Part of a small language model's weights: 11 layers, 23.9M parameters.
MLP neurons of a small language model. Each row is named by its layer, matrix (up: input weights; down: output weights) and neuron, and shows model dimensions 128-255. Each number is 128 + 32 x the weight over its row's rms, rounded and kept within 0 to 255. Numbers have three digits each.
Before each neuron's rows is what it responds to, as a language model described it from the Wikipedia text at the highest values.

Tokens inside names of awards, honors, decorations, degrees and ranks in biographies, such as Honor-able Mention, Meritor-ious, Knight Grand Cordon.
L8.up1230:148192086108123144097094133145091215153130128137099092092162140152101126077137040136131164125079165116182172119147143091148123172115175073120109147151155117154140123083148094124157117136127065097181110171129103130154183123126146065148051145138154128132171108162081083155096141141171178118136166120077151118152138107167134128111111161134061110170177145156063098131118175086150118128109
L8.down1230:133094114207132049134217130063092131095154150118145102144107107124102153148114104139115187119138161151146139174144176156151161114133121111115172148149109148123104175136176116146108123134108111113192068162143150130106120064136114064141159132183172127105168094109180102103116082139146208153121106134078166114079184132100088125151083160154128079113153123107100141132080165143120115100113

Non-initial capital-letter pieces inside all-caps acronyms and codes, often in parentheses or table headers, e.g. MTRCB, SDLP, WAS, PCT.
L2.up824:191159145112106127136116119122123141139092119089110147129119152083089158149151140136158138093041112093090093138169155144166082124134162130119137131078141138063167075088129172203102145146141119085078146108133094097112087128166162150151123151145077148118109176155148123141149140133158138152129084083117127139141116111134075099110065130138171144036140175129121095134118166152106094093053
L2.down824:168146141118127141055159142158130117116088107142143099087136108167065109072151112084227132107119125130134131194136114080097133137112170104129126067129137145134091128148143115186121155072140149096171118091098165138196158093117138076158122106115117164188080160096115179112113147111163139106089098126099091159166111109196100091145075152126145131152150111124047158078127181162085137127088

Adjectives, intensifiers and word pieces just after a determiner or possessive, before a noun, such as very small, long-time, rapid succession.
L3.up496:080130137078147167141134095157140064136117123165161147111154102126112168195050139142122138096153117182073128125095064141135171159103059114101108102152218177089111154090112135138123090135156115116123144159173156129064107109085154103150078165177116132133103158121117095139148163132134176133186151126105136104124102072136073123132131095137117166118089141115128121144109142144132152120180
L3.down496:147154100171174110119134088187067166135143176132085094123084140074116132096127121081133182133085079135134108181130194109124061165114179136131168087092161169176163177134140159126144102042129094120134105154099151090089114149166084146123136167118114114128102144124103086169111080099131157146134107121126111082126098122122209105109172092137174149195105110106147132109079158107109165163125

Fires on adverbs and adjectives of degree, distance or size before a value or place (just above, slightly northeast, 150 mm thick, roughly bounded), plus list-starting hyphens and table pipes.
L8.up1089:182116075095125126108110135179080116125079149099126114177165104157124122094114080102101152109106137115103155167125148122107117180038111154094159128117074135151096117163161078109181160130134136162128133123126137153131105149170087125101119114174131148113156170109136122161148085153128128152054145137128132099145128148073065130157134072176114143166174119140158129128124109115133124184119
L8.down1089:065119104123134159075132148163153109104159126168150112041093072144127171067099110106104126159174126154155127086191148162168144108118176081098120125143165101128118187108117130084177134151085165163105129170155135139165099108107119150138112151120090139171148120201098187209118168133176201104139095091147138134124170130111137113135150093202100104177104107135128141136201117181127124156145

Comma-plus-M tokens that begin a US state after a city, as in Minneapolis, Minnesota, Detroit, MI or Ashland, Massachusetts; also table pipe separators before numbers or @ in listings.
L8.up1249:106151201141103136101137140151107105129138161149109179144119080126105133078093108156056130135177133151106148154088167171132126134082141113126124118105161115146126089146134158170130121103094104104116112139186190089143192113174166131140147070138153115116143084104126115054111122078093134119142092125163159142142147114186132165145105116145126172165126125150154172122179112131190139208095
L8.down1249:119176085143115126129119142102086186089182127173115113067135143083092104079081074098155103074162126146161111156162156139085106097151148092109148186108130119164171144157092077074134105067129109108139161142174131115124159144078123161107065106130086172106132163148137100139130068138155126064067088101102100128102118110131089106096107140124153126122091149155071123136103072137068156158073

Unit or counted-noun tokens right after a number, especially feet/ft in measurements, plus score dashes and words like games, miles, acres.
L3.up352:090111113096117138103120188132130173121138118153104134092179145135135140130107132066107082131122111110156133077040179156176144139139206136118143133108152154170104135090126155081188086094123149111112098130132178030163177107126110174165173146117102108131213156066164110109172127085071179114145134097103146097160129113131154191129182044145084138132157108130114136159103154142088158153114
L3.down352:082129157171135112125087158114093128062170128124124082148138114069117063103101149082129176162133102117167155140103174082123182145187066151116140185137114122146141140120175133129052113110073139146147114123157150072114112138112115197103174105164175158115164166124114104132156121086158103126135070113112136154183127098095145128098155064054078106137059118118130169096096148142154180127156

Word-piece pieces inside split words, such as appoint(ments), D-atab(ase), Di(ocese), St-raw(berry), and academic-degree wording such as doctor-ate, master's, received (an MBA).
L2.up1447:095130140096116135126110144144131137132198138172136194074103113178146109154149144061097080118061093158157139149170180123079151134190110115140121202131120113176093098089147142131129192105064116128134075177139139135057115112147141097148176157127190093151111160134103124104054139159083202099148061230093099134123122129169112061140124182134153158080145096107131097109141159164104121082102
L2.down1447:118184133144125078103114138102122122133115114122193134078068094139146133057091101100172133144134090104078151136141085056149145140080084107215159180133115132160137125084103142114087139186089177131143173071175187193139195120097112129124128106165126104128147129184152120113065162129132210094137161158107160161128130118082172157123073096118084154092112191126132087170140134142149167108161

Second word-piece of a split word, mostly right after an initial S, often in names and tables: S-anche-z, S-ot-omayor, S-qu-id.
L2.up955:093107133152125090169221131174153091172151122106165100141170174136154073127085146165134155120051117158139103150123149128107124149086157095120158118151151153115130132097188093062118121167112150169118128125180151141016084189170100152142124148165148160124173148116091146121142084139115075130133095111165165108131150083080139149148131171182144128080143139193167082124163129172073120154113
L2.down955:132074141109106129187121160173131148124144165078150135086134175089115112140120175122161122127127108157119148119118163145127089196136106104081099079134098121109100128138116117143140223154133083145068124137179144110070104159149101129128122118136092145164098133113116124152102137154087161144153141143104122151140191102161138172131115154141141127196107168165143072139145123111099117130052

Degree adverbs and comparatives before an adjective or in "as ... as", such as much, more, less, well, widely; it also fires weakly on word fragments inside names and words (Cis-al-pine, emb-ark).
L2.up491:141094199127134084157153145135170159137195142087150100140108099101130127098169106121125112153077115169161147109127162153110082132068131114106176148120085109163097133055140127127154180134072155098097103084160161141148138151094107155133094185125143077130160122168090122153133121102125153123161107119177094129118107103187118117141169149137092126171119081067112182115198094123074107146092
L2.down491:123129193114133102121085178140125159171112166103208130115119124093138097092092057078099146115131179147130115135148157149111121101118078124108149139152111083119126163112171119125129109129111066146116172121116130049152171111088119169060117146111134054168122202183191134087098159100111108123070134113171121119130104146183115184181132132109091110122168129117125124165127131141124161148164

Unit words right after a number, such as million after dollar amounts ($10 million), %, km, cm, kg, or "long" after sizes.
L2.up937:079148191106141151117151135098122102106119210144107124097068099125148113134097174153171126180149142087131038097137135101125128157124140143102108166163139139118178116172107091140114103143127092176099184199149143124138162149151086068099099120129123150084142133135107109134139079132088130127129138129129188121148062151070155165087158122105152129153209130145090117163113143143097167107137
L2.down937:111103158175174124158098136115120157087094102083146122168157116113119100157088154092167102174153146105160089108121120136131147110116119177062235134132123147067131177127145125123128096182149188122149105149151128069173143069103147163085109158155131078090132128127113140149150151138156161125081089075153152171131126147154126121083148143160119201126181176148112133166076139127107119136147

Later word pieces of sports team names, such as Blue Jays, Oilers and Cowboys, plus score dashes and table bars just after a team in results tables, and some group plurals like Russians, Austrians.
L3.up794:119097128155172178080097132115157187073144190128097129188143107074092131114121196185115166200117162129162090096123184111149144129143103119115141071158126084159139067158169135150159134160111122082121146094154126151195126087156133123090102114123154150140113100112154101100106116108105025153133093162151100112169142111117196182156154144098201098144139111155112089133156132098086121098118
L3.down794:184153147135201153080128089134137089115097200099106090124174148106084144117115205140170120188128073199115130142105162112103228139116102160084118132101101151152139132107141153133151151120124110162103093151142205183119073084135152124113115093122096089126106132141134135107147115105202106142111090173144097121159164125169188126134111109091148080165121111173120106093158128135079115115084

Word-initial pieces, often a single letter like S, M, J, that begin a longer split word: s|outhern, M|umbai, rem|ote, s|atellite.
L3.up846:104125070156068092129106173103145030078084128085159197113147132087117116079113092142133116170143148151127191081172071070170079098158121149163069122181132101121131105167129096096129151124103145155173106116099096146136131077094122154132168152187142076120137129149128139123149090129124163112185133116146185136151155165101152137107093131141169055153097108135149140118097097159140146043098
L3.down846:127179125180172114158085139110146146059173118143133158142157123145123133177112100160096121139138157113127097121115128101113147129154146149180119066149182017118097140127100161061167144134120165101118158132137150133137103117080129046072143121106188157180130100105137155063099113095118125113146118087131141144168096105109156120102144149085091093100187153080109127117105164227126101147107

The first word right after a name, place or noun phrase, often after a comma: mainly ", and", "or", adverbs like often, mostly, just, also.
L2.up1445:121097115092146099092148104093166079117167143114141150111110148160100143177110179152142128123130117128143101097098141094156106099163186107114168128048118123161110095175109088129159148165171124152117139129096064150119112117147074117107135151117156146072149128151214088116132138158181191154113193154110137063149109148153142139134165179116150152149068124163167176133149122125131124068127
L2.down1445:162126094125074147142143101148098099043128148113147222160200131091108130138156118109190135121188129136070093117166100067138127116065213146188084109160207147090159129090159184143101115169132121139088149134136087098112148128166149130090142123141170168150114153154145076113125050161088133123068171147086090141089167156151140034133162139115131083104133119130180198220118113128134116086107

Line breaks and leading "| " that begin a new row in data tables (league standings, track listings, stats), plus "per" in density figures.
L2.up1383:134142117077062163130099092104135174085136111070124154119118142139140147160164144221176106150115088108146148134118074106115149093205049103142168093121148144081165098129172126129086132150121103073060093199204126048210130106164106118149110179153147058120153153086143101066118132066129096072108134181131107103179134171106107122160159070129113164105127194081141149132146143193095085180095
L2.down1383:139137098086113157105119086165169095109116126115169114111131135123164132089227158101138159135127067137135115143182105147091077108188109176156187085165212174105122079126128166111124084110216125173130101152169078084115117196137169148207110083136126158162168139134080132091111139141133138159126149155093090178076174199089129082154174148168147132143124137135139101151154128158137154146160

Inner or first pieces of parenthesized acronyms after spelled-out organization names (RA in RAFA, FA in SFAP, IM in GIMPA), plus parts of institution names and years opening parentheses.
L3.up507:123171168111195102145144057120107111159131107072087170161104140159182157172147105113129032079165162066090179064229181132145087114120148171151080137072088163137072112095161116166106123147118081112094113126173135125093096133123136161144157155110068166152205117096113163114151128130162176114159118151138099140129130096142145111107008073121106105171120116103183156136146167097135075097113
L3.down507:103115136099133083091154163125138080123168205179120138102095073100160096171136191158132090133137162168133166153159120102109138064179124165107108095127120137134126105170154073113158091203138144120041124117109081163098110140164082114116115146122109070177120073130145159125127176092131161166072123159087111125138151120176134143136110118123141107163100181078125150147093132153185126122137

Final word completing a set phrase or title, e.g. Master of Arts, Secretary of War, Chief Justice; also closing quotes after quoted titles, and number pieces.
L3.up761:085127120151142116144133147165125132147141132145133147111154119122157174080172117131114096094091136106145161128146136067087117132162101174075124126149168112108151162117190088186093142152072110120111046196166126167196184180123158074130118140183173129134081092172147118082109194132154086132095148155124156150090148102121122167135152145119095144135174129096145119123107144076146109087126
L3.down761:095118122092162129157135134146082132132136147143153133083090140154126112114105162135133143176126134165122152167154086151146196115081094161110159144161105139119096159057149158139086124147142158125130109143105133096150156061149133121102074067156122128129096183103084153158128111138112077159084070137128132092135094106119121145105052139113106084132139149156127131161101166157034127136076

Mid-sentence modifiers before a noun or place, such as then, modern, native, many; also inner pieces of Slavic names and country codes in Wikipedia tables.
L8.up969:140165178208133163095105072069129095151152130123213146123172144110114116121157086198150146041147155085058162108151068111097133152147130092128142114155119190159138168074113121152111150127114107134082119170080139134113165124120148107112075069174124103153124111146097150189055113075100159155151128128110146162104158141133119136138048127122148125149128115157125145162072168110132120153140
L8.down969:174124150114144119098063159164103115110121157093131116145085155127119142114094194122154110170173137134121149122102121114115141164079189179143101126137149124138113084079139190112177100125092126168099113106125125137165168108154122114073116111132201101133101135133127138107107086115135130095142154123143124125160091140134069117081120165048147131137074125102120140082174107150112172150116

Words that open a new clause right after a complete noun phrase or clause, such as who/whom after a person, which, and, where.
L3.up587:131049139142200105125160169204082157120156121167099189108137142123129163135118144135157108133125165103107150091167087065115067130136152137121147148098135117157140104154112098139141092104088162106108157076189134155120093129109151168108128097140077088091090116160178061151132114084149113154158096131149105141131138100176106144134101089130146126245123098167114058046129163140121098059096
L3.down587:137114105107132159115154114093158099129135164020135118106133147135171116138126110101127068091152140121107163079142132189145157169118147159151108140116150118138146150079168139165116161115163115129115165165121121130097119087158104068133095107100177128169174141089103151127126099144115146138125055076101127101106156119118130113143126191105131207098068185110130138157134139116076081178151

Final token or word piece inside parentheses or quotes just before the closing bracket, e.g. (season 1), (DMD), (RPM), in lists and tables.
L8.up30:098116169072122173077133052123144106125149081110167155132099129106132207172121207103082117132141131134140153126134117142155095190157118153106139115114075097107100078145106144180176118154141094138124128141115088106096167154136145135112157029074145160121097116164139126162115130106143122092149159131097087117083186167108163142136136164135184110195174099133087109109090146078104064149084
L8.down30:140122172094144128099161148190158085147108094101129110095192127139165094129121085152170122079121137159139109141135100167094065098141184121134123078095093112131141138101096109177104124152097184153145107131149129112168129152068126136130167106081162031122171137166094123143132092124111127137150142137128071116068126147157204144094090105131176150121143166135181176141099122116119110103114

Word-piece fragments inside proper names (Callahan, Tallahassee, Dallas, Verizon) and column separators in Wikipedia lists and tables, especially before numbers.
L8.up978:150101116113053144139146061098145134123157179126108179129165150155120095197142162142102146070117068092133216146122133160164135160143161151097149095204163128131108126167129134156067110158170137120107070110170129112114144102209154140167172154118115104141101079108172126104157143110115137142148103067142159217108162097162136199168114154143122133109127123145148151146146159101097101158088
L8.down978:139135132149101146123138109156121120138126124179115177067154126135199095132108125159114114133078105136106182099115184052130147139146163077151152092119158126125076147159108065096099144188163150190138074142141155155147147075128171097101088181134167086126143146105117128172143137119114150098094107066178133120135050101112108159157140140153119133159110149147182138090110078116079123136123

Final piece of an object noun phrase, mostly name endings after verbs (charged Abu Ja'far, asked Hasani, rated the film) and units after numbers (81 mm, $1.5 billion).
L8.up528:102166179176151127147195160205159179068219153158093122128140163071147135060142144132146153115170142118138146119127113126125118115095114118093127124133098145164128141085099119131117132151043172150089185075166136150085116176113120162081158115110124151179116114096140066129105175071135206148102145146133133100108139107105121101104083207112089149164165174104053161083120162122098127164137
L8.down528:141178104113164146111090114080106128064066226185147143157104112134113162160120127106167138177148145198085103134135151189169111078159107186148072095160147164124150134180095090114077172136137145146120167096129162138121104128152089177050163102163173139136055099147128101142135161149149195106132113102104151145162123098103103108173132158166144147098124157105047162140143112166169144162132